Weights of a small GPT-style language model, trained from scratch on English Wikipedia.
Size: 9 layers, MLP 1536 GELU, 19.2M parameters.
Architecture: LayerNorm before each block, learned positions, no biases in attention or MLP.
Training: a variant of Adam for these matrices, 675M tokens, 10788 steps.
MLP neurons of a small language model. Each row is named by its layer, matrix (up: input weights) and neuron, and shows model dimensions 160-255. Each number is 500 + 40 x the weight over its row's rms, rounded and kept within 0 to 999. Numbers have three digits each.
Before each neuron's rows, "fires on" lists the tokens most often at its 100 highest values on Wikipedia text that the model never trained on. A number after a token or word is its count.

fires on: "–" 23, " re" 14, "-" 12, "," 11, " to" 8, " " 5
L6.up1197:522553529458512442507492545534603476502573484522508451462520534517518464543530419509479478504556487520454509532558518529531381530550449460430588503526468506477473546513449455504467569533520558524519474506537482466504460429494517531473527525547537468493477529496513507506544440451499429538

fires on: " not" 26, " to" 11, " without" 10, " until" 8, " any" 7
L5.up555:514500567536524435529473551526497528552457463512521528541408500561533455490490475479505516537499479469489526587450446563501538467570475518499498539462437494492523537504444491532494510496492548514456482501521459493572559465465563479492458545506497505475438517557479558473504499520467507460

fires on: " " 40, "0" 14, "1" 11, " |" 10, "2" 7, "\n" 5
L6.up1035:442477432529473477518399503558488535558512494512500618485492463564488446506543481494464551432455472507490533535510430539464489504506465500502534474431550542545537566501469460518407499510530493505478427488446553513521490456476544436519484521538518523442493477458448457574526514460436446502

fires on: "s" 42, " force" 5, " fire" 4
L6.up1239:486529508470483501477474461511489486525471498477496414447575458522488537465506455473505549535539435501464498467493541575501503491496496412507470489482518581443533527488540496473470424481467474484543532471532457495475529511449489534452439515494497467536451447515447516532470487551474544449

fires on: "'" 46, "s" 14, " \"" 5, "," 4
L5.up1215:544491552476483469512474497504500529539581518481507510546505459518485413520492503494585481482480454558438522415502528596454457448495489487470524510535556530489551501588473511483443493517537504532426519469485444435573494449409505506481505512472499520557525453454481481496446518576527425550

fires on: " the" 22, " and" 21, "li" 7, " &" 6, " until" 6, " to" 6
L5.up839:490518519451464448524537482491512517556495582505607500502475506485495464439506493431532502557435438469493524573514436516489531519596445504487508566463492516475531461508502446564537484496558479509479464531490578533520553479498525473499489497577502489482453512484526532537489518504524471490

fires on: " re" 20, " Re" 12, " pre" 9, ")" 8, "re" 6
L6.up1100:468537516494512458483462493542568480491494418533491520433577412562490562560473464479539417516526478474487509465462571467499589505470489493440447511470500565523481521482525445495445470377483586564551477491511439447572558506505483519499565439493454494525473517426474494442530451535495456473

fires on: "," 30, " " 19, "s" 15, " re" 12, "0" 7
L5.up385:463481581439569463542499429479487544520520485424512484470482469492500456449504486558465501542544475557512457543442554493467460437451449528442514423428526547398516532480527426536499441486536505492508538563506395553519479430474401537552481515557541469521493538502482452534508506516503471448

fires on: " a" 51, "1" 30, " (" 5
L6.up179:540512492412453455494446529578480530553514541473495482466430464500470473545474515536489464471435454497533521504492510456477501492500484539500457450560493562407482525505505479552460534508533462518558500464488526469498467469518509540459503595551462505543486549466476480516502546534514451483

fires on: "–" 32, "-" 21, " –" 11, " " 10, "2" 4, " |" 4
L5.up593:507424526514482473530581434516507491520504539499496509497488471484506513503521483592522511505536458481507439461510494560548446413524480532518535514495520501469525502485496490501475505489468522525569487494476460566544508441477456513545493439463473422491520564473468398557509497509507501501

fires on: "\n" 44, " (" 15, "." 8, " \"" 6, " re" 5
L6.up356:460461455500526461489487513580540426523474437502528504490483473483465505454531573533476454475499581553421460497600482567561477518493433547550524513422517450509458549534475440579450478476470562564527430496474498424521487492454547518591449500528468513497443522468486497507576428479488477530

fires on: "1" 41, "lo" 7, "vo" 6, "pro" 4, "ro" 4
L5.up373:543509445505531505525490566500515505530485499582509523414482525437569535507491506452542503493462518553491537409494529498490480466485544441488550478543489467477477470497566474502468559557512496461439490535474464493618456486487490467471507545513570556475493533452498498559442529620566485529

fires on: "0" 21, "h" 12, " re" 12, " co" 10, "tra" 4, "\n" 4
L6.up1138:454539470465523408500494493469518554534482491462489478444518480513489548479472482498447461539506467479524569497535499504547494456537523442536451515472572543475456515518475478526542515510524439510465471543528538541565514490519521587501495503463532544537386530610456442490461466602568426460

fires on: " " 33, " re" 18, " a" 9, "-" 5, " and" 4
L5.up1030:460468525502484527488451391498540510517526507460540413498485458549440472536472522544479459524477516503466553492479454541504417546523526496412455475519480507452563568509486467516470511486544499530511465515386551507503523515459585563549518504487532490467433448601448425575528533476515479535

fires on: " " 31, "1" 17, " recording" 4, "3" 4, " |" 4
L5.up854:448535570558472533539517493581520483436505532495454526502452474466520488522523466463439508546480502467509542479573412561395508465502463540520507476533515454542512524457484465491428556547467489504481414524490401414506555501495515459486554514450567517506540494604431420489508526437538489464

fires on: " " 51, "MS" 13, "s" 6, " S" 4
L6.up1191:437506548515500479521448471453550505463514583571529459507448475475508465566559505451477536467440493449534463465537576556528452417504523528526519433496476493504530500520444495430488506563524494524547454518448505522456503450539498460516496510474490541522507508485497503601517485474513477550

fires on: "'" 15, "1" 14, "2" 12, "s" 8, " a" 8, " his" 5
L5.up25:517518506443538486506435491535543524489474546531463476441461488492476471575441504496525486478472536561469451470478556493477407489452456447469555569445480596443499472529493469550511586542471482509578546499469509543549460440579511467446434573511508530460456443514476506505420529541534498522

fires on: " Al" 18, "al" 14, "s" 14, "mathb" 5, "Al" 5, "f" 5
L6.up814:492528531450488456503414506521521510534408452514476438447441540508488603505528499499467494551503527542510490508451527529471592492453493531496507535490520489481527462446513443479498469448489505498493551442510430503484466441430567459511462524560509562469439563505403542531485519567460497506

fires on: "," 31, " and" 23, "-" 7, "." 6, " " 4
L5.up272:509467451509501487521495483589506473502561537500475371453479458514532470533480528479508538493475544506492515485543578524495480462465437468491467458465523560474484460547406437548485516523514509549530535488553485398499497415515451483505493507566545460522428428490502542581507419520477568516

fires on: " " 76, "-" 6, " (" 5, " c" 4
L6.up1249:496464579539482493517437510442539502552549496406499506570508482593507549454484590528545507515449487484513475547474585502545518551445464574530530484514551533463484530488366435464460476518509546505458425551479504482530477472484438436512445511560488553435447571540480506539488486500461534542

fires on: "2" 33, "0" 19, " F" 18, "4" 6, " J" 4
L6.up734:548455486375515524525443509509541524538552471549481517506529504482584452483539536447477511578547571549529499553591538507529461481518577536504522463453562506538490503512461500479472490491463490552477530473468505509560558469485521547451485471487502515456486525536446497468568520512534443507

fires on: " to" 50, " " 11, " |" 11, " To" 5, " From" 5
L6.up1120:541494513430544536472508422547485508444543523503522505528530510470460412513515466527539475496476483536467570522508566559474479482550531514496559527551524480553494473493494467569547525469539479491485498479542507384518432477490522504539471523506546535560506544466520500508470476551530503493

fires on: "s" 36, " /" 10, "9" 8, "0" 8, "1" 6
L5.up1233:550470485473511468458542455543551540491501498474531426501512527528532440457479570531516490532498489442491570538506483454528424556492503519496483622557524536487499436453500494466519471556503468520549515561455473450537500573447477502465436518599483531564496533492519513496518542547540544474

fires on: "2" 23, "\n" 22, " |" 7, " Su" 5
L6.up1476:502500509504486477542516503508495550473490550539425552532499469534507463560487517516539515436510569530538503587499447459418497541583456477531570540510518527494540528519410486547527484563473503479462469423485502424507503482434526532481567549498534486614517504477472513517544539441520483507

fires on: " " 35, ";" 21, " are" 5, " were" 5, "." 5, "s" 4
L6.up260:434436437500498480547466443455572493472520497404521468508550482440505540453465541515504544489457548465416464525476503490462457503480471449558529515489416521521512543525435485490465523512514629480504531481527488431581498462492605551486530452511522431528450500409459555431507463559492500519

fires on: "1" 43, "2" 13, " " 8, " f" 6, "4" 6, "3" 5
L5.up1229:508474508462521454530431451432504510588514479472564531505533567449535386460493548418533530495526473518507492601522492469486483524466497520510509469507495531485539487521472464526477580460511532551490468478544525529530543440505433522523463490539449502558465465531456435517501475557600444472

fires on: " S" 48, "s" 32, "S" 5, "ś" 4, " \"" 4
L6.up604:460495542529553476490459534517511489487499475541451453451547404511541447575482553495494529499473464522514486497516510582503444468458482461524523455515423447533498534554426473444529516512469551514561486495434461444443578483485424540473500486517515529493503512492471575528543515504516510519

fires on: "0" 30, "2" 22, "3" 8, "1" 7
L6.up912:532483529472481465493523528440484545528542506426531508482510513473487464462511509531577431480453465506457477484469523499539559623496493511554481509515487515476563598478482461508476480519513583529461525459513472491483496519466491514534508424459512514592498561520511450427450486467532427493

fires on: " " 43, "1" 24, "2" 9, "\n" 7, " (" 4
L6.up550:498596552522533493535416533518526524563515481538518499560514499456492548489501458473458507503491540603437565563498507565451464456494474491418442554500504508489494503548464494504470475552461467612482414460466492473551491451466576556369539508520464547483527519477488509487565541533568451452

fires on: " " 47, "–" 14, " (" 12, "\n" 12, " to" 8, " |" 4
L6.up594:589618496460527505515494522456517507614489443547469441493486416493554497540493500452504522462438531533477549520501518542430423444540494485502498438387530515435499542455471447488550482513451431568471429450479511517538469502464449539504484493410461514520488518464458529523538473529436502433

fires on: " |" 64, ":" 9, " " 5
L6.up90:533516456423528514478574454462544556496560493443539466524519462520466537488498534528496477465527500461487517560582481469486474476576495524497565509499468500484557533529483466593507517475521487488446475439499548489509537436507492502524503565478531526521474528466498487533523565451489537575

fires on: " he" 31, " " 20, "1" 13, "9" 11, " she" 4, "0" 4
L5.up964:468523479492560534521517465555478581580480528627538559566487431500562422439498409517438505453501499507505506530439457512493459541561451457470471506473522490490529527624490496487514536493507463548516543458510588499435501499502491476477578539557559457485489465508526466634460527449477388511

fires on: "1" 24, "0" 17, "'" 12, "3" 8, "2" 7, "we" 4
L6.up644:535516519474507438471515462506495516467495531486495515543467475542486439478527442513528533543519516495565520491479532438533449492538477531463470438559558478516548486510473505499499520528501499555504540492525470542544413471502464497431424506561470513478491528460450399479423525486472495561

fires on: " in" 19, "," 16, " " 13, " and" 7, " studied" 6, " English" 4
L6.up315:488576506489574515518536472599470452499486459491488552484509489410539567529451457487462577471519498485510477456572513512544471514487471561505434456419478423559501536534468483506462500478470548590470403493477460508518469520453493501476474541535460542438551505502487489563511485486483507497

fires on: ":" 47, " |" 23, " the" 19
L5.up372:538513555455491508514512514488498513466489526555517469477509436507531520563502606483556542482511506521485506508540538468475476557558497411438606525528404521456590445452487481514461440494448514456540423485484560436516548503462500549503497530509486472503498488480533553560511527474513466512

fires on: "," 39, " |" 23, " of" 7, "-" 6, " in" 5, "s" 5
L6.up173:531453533507571472484529513471498495521569493434426462525463437510498558527562551481520475446452478591514486477530576485516470579517529512565491553545526545522568514490496504545563521500520539526508450468500468421553520444534464479585475500521493517547479579460491494506494488480443409553

fires on: " which" 33, " to" 25, " that" 10, " " 10, " often" 4
L6.up348:520497524445534474496509502504535494531526493517469489455512551488486383453480451484498519500453429535510543472469510570494564511506474490540567513495566550508534476560464459546547592477473489506500496495491556513572433401478512576498542476560584433511518517505493507560505454517535444458

fires on: "," 35, " and" 21, "ly" 9, " but" 8, " that" 6
L6.up346:533495462470462487494584492452564480553525513484522509557514477543505480405478483495520493531452471531497450461485486560570481462529506491582523453456578491501503514528496484510599508527504592557502481456485469505559513458480533494496491545525507507554571503464492523513499498467444517468

fires on: " L" 52, " D" 14, " I" 10, " O" 7
L5.up1446:515504472530478430542501462544562476539517440512428532498463517547485524478475541488490524522503523418428531596529473559469497542494440544509507490492518537572457439513513477465503489507502488546552481512537482483484556501557530584452521518553441543480495522521479515505518511509477460489

fires on: " at" 38, " At" 14, "s" 8, " the" 7, "At" 5
L5.up1088:496494521479440501504496459567502475481506576453499495479517451447600529525508519513525505432438562554494522504473485551491512426487579509477507512481503530438467555506500490561566471500430503557566496473481464458494491507500490535537448502567572492577522598429499462451533414485458450493

fires on: " =" 22, " me" 12, "\n" 11, " Me" 8, " Do" 8
L6.up1302:419512554498516451548503440473518590502535533533541496508448475439531517488549402443491490491513498510489563549528511558511398559523468506569464502555509634493515465615451504522520479481529442483547440543481504540504497498469525503445420456486474498490471468529486497386561509431531549546

fires on: "0" 37, "lu" 7, " until" 7, "1" 6, "bu" 5
L5.up1014:555498448433508435477546557461513508507573525431462500581502524555455535470455496517551437480445484491535546538514480484537507468575503589468431586523497461516576489446416493517549531466527483513495476489588518508499532503475547463496503471490473484548407568486427433443475463497552531461

fires on: " the" 28, " and" 20, ";" 18, " his" 4, " by" 4
L6.up1129:493486537431524532481466519447509542462459463541520465446410506466528498573495545514472547530443464530492490488435468579545511540555434543434494515464424502459500532518479450499433479475428531536538409505468453460451477450479524532486474447475471507516413533483485513460519477483466492547

fires on: " " 43, " the" 15, "1" 7, ":" 7, "2" 6
L5.up1024:532487519487525570546501443563568477563545486559499529538509475508483470550478541517456582533432478500436579496561522581437493479520556479491536492453501481478489551539499464485519520492468467488511510512537471574522429469453579547511455581460526539534472502531453532484543486528565476511

fires on: "," 45, "." 16, " " 11, " role" 5
L6.up461:513573484446472487500487482468540448477578554504532469452525455503482493461485410482522438504435506489434497479513597516570470525454404512524544468535513578500527505475524460534508525497528535509501460503551432439553460406518455499474521486445492512519490528535408511515488519505494478508

fires on: "," 22, " /" 20, " |" 12, ":" 10, "-" 6, "·" 4
L6.up959:504508467464554488456526458516546489499575493425449424459500421512505485427485545522504533519495499452543413445480493503508433517577489486468478532531451464557497468480516451503477490532513473551449421514476488487457473474481491506560494547529484537505489484603523491540531593550446498432

fires on: " " 37, " |" 32, "-" 24
L6.up1351:460514507485568418486551537504522521594512515468532467521473466450444456453503480562522440488510474528535486489475528548539477573552478406543456536449523482482505547473490442506516537486451500497500431541529523538532491465487521509576473519515467433463582488556513484512467445471536471411

fires on: "," 39, " and" 21, ";" 15, "e" 5
L6.up892:504522462451449477537529502411473476464475508552495458547440468500514488531532598526488480482482518428461501565486536492498487540597545470417499491532444466453545494461484479480508488489544508537566465505497510539467570471427499488531550417576419564567461456524458483482571474508499538552

fires on: " " 48, " (" 8, "-" 8, " first" 7, " |" 6, " of" 4
L6.up1152:402463529535526466582476466508585508562507463486483425441479372565471473551524551570484492486468525456451520484488513534505377467468518476450430417461562578517545497507459459542528531530478507524623541539511483462555499444449507490524495487498534521545461433570447479476456514521512494474

fires on: " " 33, "s" 29, "\n" 10
L6.up1057:504489516527476504576460474509506493515492510497498492400489464522436445493498485502464566547582429471498500467439544527573512537470577475390446511499459510362462465581580454463514504461531523459498458545542433466475531466443477490443463487531530463483449465528523410525490488531560469491

fires on: " as" 42, "," 18, " and" 14, "now" 5, "as" 4
L6.up783:476482488466482454458527457514518483553515479449520429535424472420478438484452563505556416477550489518506513493480455506555501513495491461515469477516497442423496522518476465423544478477497527556483484487511555499540557450480522447553456490477463489547516505532534505564477477504478498494

fires on: " as" 38, " was" 18, " is" 17, " \"" 7, "\n" 6
L6.up1126:462521473499516527532501554486492452568503493538502503504492424507466488481567568465499470443472513504500484478484537479444459477510446432539527441449510521473532547550577464462470517492493571488518521490464491473529472480513498588491462554525533495568519526509521518584555487488545539546

fires on: " " 51, "6" 4
L6.up409:539526477510464463435507475443458570479484533552531579434537509465473483488583564480507501472484416487519490476629515494438463485493547526455523440522469537490530477534479469435460521525510569535514511465549409485526514480441534458509551491508487504501484443431493492513472528546568449586

fires on: "2" 16, " However" 15, "3" 14, "s" 12, "1" 8, "4" 6
L5.up1449:517447536471560501485448479499548523430530544513456484538548458521524544501432545481569524464470548504475479512497507468499458437516478487525540424487458510482483518510504474483503530554460557486512475518522486487555511525535440522562571419496460474453497516495478545462478469449493498494

fires on: " " 40, "al" 8, " Ex" 7, " Al" 6, "1" 5, " ex" 5
L5.up1043:542459505514541521524482487548500485513481456536531512529476493485497505568475601529503506506472540538530533538477486538399519498445488489533569413498490492568507577453521470499498422536395465571512427558489502413458453520503506505504474550488564483486522552508485519479457513446572486534

fires on: "s" 70, " of" 5
L5.up844:517504534445566445486477426567470529550514486488572433518462447488548417478496581496517562469513487503498578518512506559510561471513541506484519536518493506467501485514472524533454479562441443558533528492472460478545516556419466492513569524534549501589511490473471539484533483601545427554

fires on: " to" 26, " and" 15, "," 13, " more" 7, "s" 6, "ly" 6
L6.up1443:555468412430522489465527432552537497575507496446540473518455457545538475528472490450575519543449505476527573437509419559564518478536490462489451458502491479512495495563423482436430499422538467497513410484463533502569591412519523544502511510517442509504498503529342476493548515474453492474

fires on: " \"" 29, "'" 11, "/" 11, " (" 10, "-" 9, " [" 8
L6.up67:504542425485585482522464481529528519511504509452515413529494417522446485537496571411529445474485464523476498511452542535513486527546498500447523486502525411550500508477450495557498506486512539498493495546485484504505538432522521489476519498602468503495487446513489566545451499487500542540

fires on: "," 60, " to" 13, " and" 10
L6.up835:561472477492577427513494499558495459529568442513481447532426549505516465490509566488509544457550445531505514535559572452515490469529461528485558501494507487543541499544445467546506487447524509562524433428555518541560471466505481494512549489586597461547531523479509462548534502462442445527

fires on: " " 41, " re" 13, "–" 9, " (" 6
L6.up827:494489537536566496570476441528488536540453516512498457427535450472491425440460433536489511466545530489505508463479534522492466488482411512428415490502455513533545587512479402510516466506516448513511494506515495417502511415496508554513558486513494449446556421522537418512422513510455475481

fires on: " (" 52, "-" 42, " \"" 4
L6.up1013:471534479499548477506524526496468508525440474544512461535441485509492462486462582514475444485481494466439479452519526539531553511494415515410504508441504563439548576475510419471451519519452477453496426471444499452528475444486461523494464486487445552571489470483512526491595562533593502547

fires on: " To" 22, "," 18, " on" 17, " Ju" 12, " to" 12
L5.up799:427499425448521484506557482516543517487542474554477531379520509466431531467490496475484514543452467518490483525562545552512526477504481481490508395610511448487494457510444465529516542506470491542522443477487547465518416458478516585508464512525553558491456538511438541498484462467471511459

fires on: "2" 41, " —" 8, "8" 5, "0" 5, "5" 5, " " 5
L6.up660:445469500463480470488526511562526595513471481483479503533555468538510514487523505556503478453488479531488477516492453459559516397519448433498522464444535491509552517567544469530475492496505513570481512450495459513536482491452517586507473572491507439489521479467438452556503529532548519456

fires on: " at" 20, " At" 16, "al" 8, " San" 5, " Los" 5
L5.up752:471552506496528515495477509502523503523460551558480574481546485483519500493503431476450495435473530515501529499436429560434508499471463555512447506457469488462475525500430460580460515573522568563529532474415530472495527448532470557541457467594492510441510561489445449483501435485494461516

fires on: "-" 31, " \"" 26, " " 13, " (" 9, "ang" 6
L6.up391:439464451520533488483492459455512492501506463468500438481455448475473472505542562430509472426472497514435496548504536496519469565526513515492493507509543523542492480534480476537455545477460515517502418500503514512537526526518494516470514471494524486590441527487463557574495459512494414531

fires on: "." 46, " " 19, "th" 5, "mb" 5, " (" 5
L6.up435:410570495526504475541541579450522515495485536481469533441555452437487601484454523474488494484503499462493475500544494509495505505553534557464492491500502483495527531552461431455470502443491592569472436382459538428552511488434461390473507497478469434524502468475499507494544524545469473540

fires on: " " 37, "3" 15, "1" 13, "2" 8, "\n" 4, "9" 4
L6.up718:527530492461521492450452475537567594426532426482501524528554500544483478453479546482577522524554487495587497566479500505443435433499481472476484528495480511506490564523496479459585535549488528456482447516434413542549491493496494518511519537551532459519521462560455512498438454548541529554

fires on: " \"" 23, " there" 14, "cr" 8, " it" 6, "op" 4, "\n" 4
L6.up1263:494461582564421532559528450547472535506542537483518466466489394505501485472506552457508510459507484449543408500504521512483483514439492524431489478438448513470471484521482432475512507503544547536577463519439504460542519528427473521516547437563493500531485512455482522463439530504526498568

fires on: "0" 32, " of" 16, " and" 14, " " 13, " or" 4
L5.up683:462527507446581477511522570571548459488522531561444501524482438433501565531570553529541586512483571487507495521518526527557530532518531530466501536445501533462501504458441470534503462456453463552557502542464454518522554463537510478534465489548519557488533528503494475520466501443461531466

fires on: "-" 47, "s" 7, "lo" 5, "ata" 5, "–" 4, " Bi" 4
L6.up277:518484458486511495445485597484592518450569524504515432505530468497453495519512512505489530456527455522457538467555480501522483532525451455453471480497487541479546537464591458564548508471526525537513458507479494512551442434443497534466528479575589540487554590409487468429510483503516472555

fires on: "0" 37, "2" 27, "s" 8, "4" 4
L5.up337:455505508479518548495527462510539500483490497514541575478566452468575492546443475465580530420581550565466515525505508464584507479459457543501540453492470538422486503540535460640499522531527570461550521457502541424502528502469533554475503476495542480506468524463490458438561472502454478557

fires on: " |" 52, "s" 5, " Euro" 5
L6.up172:475503473514529448483417495552520546558487472524415507435468486493503537541529432470460509559539551470549466509505553523501524528495541516501459438521445462498489462556409483582549454467473444505532533497468501474477434518489486560498464481529519446492540506500464465554571559533499511485

fires on: " /" 34, ":" 13, " and" 9, " than" 7, " ×" 5, "," 4
L6.up1501:557542525460542479524589480504553427488543473428468475428450420485560596491523507493480523506502465457500425511522436493562527528498437500497378492519500454451523491472519469471476490502470484505457440552428472457482503467511536478499597567557498562546562523476500508454445441427469549504

fires on: " re" 19, " " 13, "-" 12, " to" 11, " Sa" 5, " called" 5
L5.up1347:522524478453562453514475503524498507464567494470543541529524539493500450457522502535536567457583457530501513475505451530451496465522468441449465488477570541453506502547431478589575569491535510547581437499502509541511459443489560477560469505490499434444534463472497514603487494535516473503

fires on: "v" 28, "0" 22, "b" 6, "5" 5, "m" 4
L5.up925:507564458412460575492469516557465559555528511455551474535446475483557499485439457439489443578497471544462578516403426484577528444483571459564401564488536484544499501506505497509479470533448544569445475454468529516478547469486472551481555492535514495567536548497425528529512496520455410447

fires on: "-" 21, " re" 15, " be" 11, " " 9, " \"" 9, "ly" 6
L5.up129:495551397498543475522479532521483470527535526522552535569494496477552507489510461507521519452477420510490482538511489520474455431530476450450426521505566514449594578614513465470510546424496527526538473472440540530480442450493465484519531413533500481543507444545520526477499441487519465490

fires on: "\n" 19, " U" 10, "U" 10, "-" 9, "0" 8, " ===" 6
L6.up673:471595482482507461471553460570568462476443473536396488473516421583565527548442428477469537520519535515491565419467569521513480473493528473492409475530527507564497482481557453515512442474495448499480524514479508503522480421485471545480535497522516583486531497574502532542435475518549486547

fires on: "1" 41, "2" 20, "5" 6, "4" 4, "6" 4, "7" 4
L6.up1012:498540527489515512495477462463524589507512510458525462479466449552545497547526483530507473492476498498574513411484473483539481459507543501501462478426532503563537460505494470516518452461494503550523481555455459531492501400531514459424518537498460606522452504428422520436513561532475471541

fires on: "s" 28, "3" 9, "es" 6, "2" 6, "ers" 5, "ets" 4
L6.up949:491492497430403384510503461474489616519454453460522501523522465551557491438484553505462465484540497497463513516457435477519540446541497413509486535593593452501469474504456508479465526567480446511471531528461514486574472520477433448539517527460544471509568489470482440433505462541524501507

fires on: " to" 42, " is" 12, "," 7, "bo" 5
L5.up521:476474490519556419507533490493509517474566517517526477471504539516478432460555492486556490452455451519523443516547492535451440442518460542540550446445596479428546540581515451500490563529530500538491463499483546529525472434479439550519503493529465538541466497500483613537524488560432500459

fires on: "," 44, "\n" 22, "0" 19, " " 4
L5.up1247:525515437517496440518594476476516551487533477452378452507499443559530494457467515542488443474483511528461575529514532457517569451546462528550462454468506467524519432510526485577475482514517526529482560492442545529454431513460430534514546542485578420615494462415501486434511495517480511534

fires on: "0" 29, "1" 11, "2" 10, "." 9, "3" 6, "5" 5
L5.up220:502556529406538493574521496485468532512486527463505466564553460495580507512447499522536542422539494519499588498472494474572491476501548456514464547511449541497471501436520486521550452429522520513500532501540520513475564533398527536536441488502499523552502531493539456521550410448489446471

fires on: "0" 38, "1" 9, "6" 7, "8" 5
L5.up706:526529505447471470551510525460503514497576546539561509467509520492600453540489448536514566540532546453507505548502527458573401507515478438434458503481531512515491473463470494502523504479542521522523491515538497512521534491504481433522557503486498539491475541502526551481534515466484459516

fires on: "-" 50, " (" 33, "/" 5, " \"" 5
L6.up316:460512495465493469501480473476557501524478449515498417531432468489486548512505602457486463456500484547431522502503561530479481477462508519458494472447487509499510576535454442470510534487474483504499519455537442492498576428487517542524441464491477555497466465480487586534496515513565486536

fires on: " " 59, " (" 7, " not" 6
L6.up745:499499483462586469486486495532534544578566492436522467519459477544525598462466564472538563504426507508448519573497483501502492498493500466499498447486477549494458522469482445593433554425475510524516535533533485449552562496566510450473498508555476563510442553438469508473510548459450530472

fires on: "-" 33, " to" 26, " " 11, " a" 5, "year" 4, " re" 4
L5.up60:493490515458595489473476448454532544520553526485490509513532510493524476458455488512528532459557445608498426584515506460480424537441461512435486446522471543429515486522471427546526510505559517534519508531452511490516462471503547530461484412536478440545450491457513454519504502499459508508

fires on: "\n" 29, " (" 10, "e" 7, " is" 7, " be" 6, " |" 6
L6.up93:500465486454512510496521488510522547479519559480421493525540485480450422534573466418541470478503538501509530504494539577451490488500449390477580529523507504465556517494462454527494578485483614492442524512500492461524482467505440539507457517534511442634527484519522566562515493460489483583

fires on: " " 54, "1" 10, " \"" 7, " L" 5, "2" 4, "-" 4
L6.up915:498486509464546476541551495478524527536545429500539515437482509487529461555499475526503474531508468445452472497553562532538478466556570399509468519485447527485475496560473462477519511450515593498516460541506486520521501444512507470470481531532481570489539535504479523557492495494627448569

fires on: " of" 24, ")" 16, " in" 14, ";" 13, "'" 7, " during" 6
L5.up600:469524465501488467512555515595546460568570539518456553537560510448526437488564547503503553498459459546394585576555491542526519554471518455464474531501529535525544534577470475487541537480501524560463455433611522468560487508454467465547454529516530478522549501471447482484475593478460509507

fires on: "," 52, " His" 9, " his" 6, " is" 6, " had" 4
L5.up1093:536499550507540506514553514504468503520537482539439496539411494507546464450481472478529469454515516514475475570454590431545468360520426498488494401534506494494508529535485440538512481496540539492479500532526523489490437449514518541479503562482509411566505489436457462512479484521441445442

fires on: " on" 18, " over" 16, "ju" 11, "On" 7, "7" 5
L5.up84:512487452478542482472537560522474417513564525541460611440475490487496478508538472519508448472543488498464518476512463463560498491484509511448546474506541444426493514527523495548485473545396515536478464537477535442550478447524500531496531473563519487456554542488452534536514496530558436427

fires on: "s" 30, "S" 12, "es" 9, " I" 4
L6.up625:489499495437483483472526452487517492484467518470511463524409476437515475415476541489629452479543501571455512521512494549516487453528505476492588453546479558497518499533434492527478523586517556554472516499543428519559502458422463458520532479478533524494483475512502512463533518589487477538

fires on: "2" 23, "." 15, "," 14, "1" 13, "3" 9, "9" 6
L6.up990:533468539542499506518416451488506501546557441519522461535516391496507501463545518543501505435438521511484534473525514542519498457538438413462500530508496511461550469449505503471480451516509443569523426529428500500525509393491557466506576617471442534432535454444494513500547523528494456593

fires on: " (" 56, "2" 13, "6" 5
L5.up815:463512419483505476455546465457477529525557504568494539468539465478518544518564454395506520498415522470440468478584548490441533495603516423503523548402558439499504497503476494513436514488505428493508461505550470492579477509435519503510536503550453535585507519412474481516516535538534486564

fires on: " time" 20, " A" 11, "-" 9, " pro" 6, " O" 5, " S" 4
L6.up544:454453488482515473525512408535470418419484521504484460532525478487526506516544454463449464499491495543527504568502477517515496417451443539488580541549525482539520556542459471494552472496507513522572477507441560522445525529458488504465520466497572461585484527453527491479424541558519477517

fires on: "0" 23, "2" 20, " " 10, "8" 10, "4" 10
L5.up283:570480490451518537498522443499517562573537479498521506551475492537539470420491528451503458469465504455527495560528549480566500464540524510492426512464500490516464500551493495553482497500489567557486443404483480539559443475551502445487524487468454532611554529473481464499467522564477444564

fires on: " a" 41, ":" 10, " as" 8, " an" 5, " be" 4
L5.up867:490463489471539473521421553552496498519525531501515467488531511487519514499512539461532490452543497601503593477515478461498550490534478514443566512525481488497573535561523523460465444441507529522509480440442470399510492513478504518506576486515548450530540524496497488531518480480584475546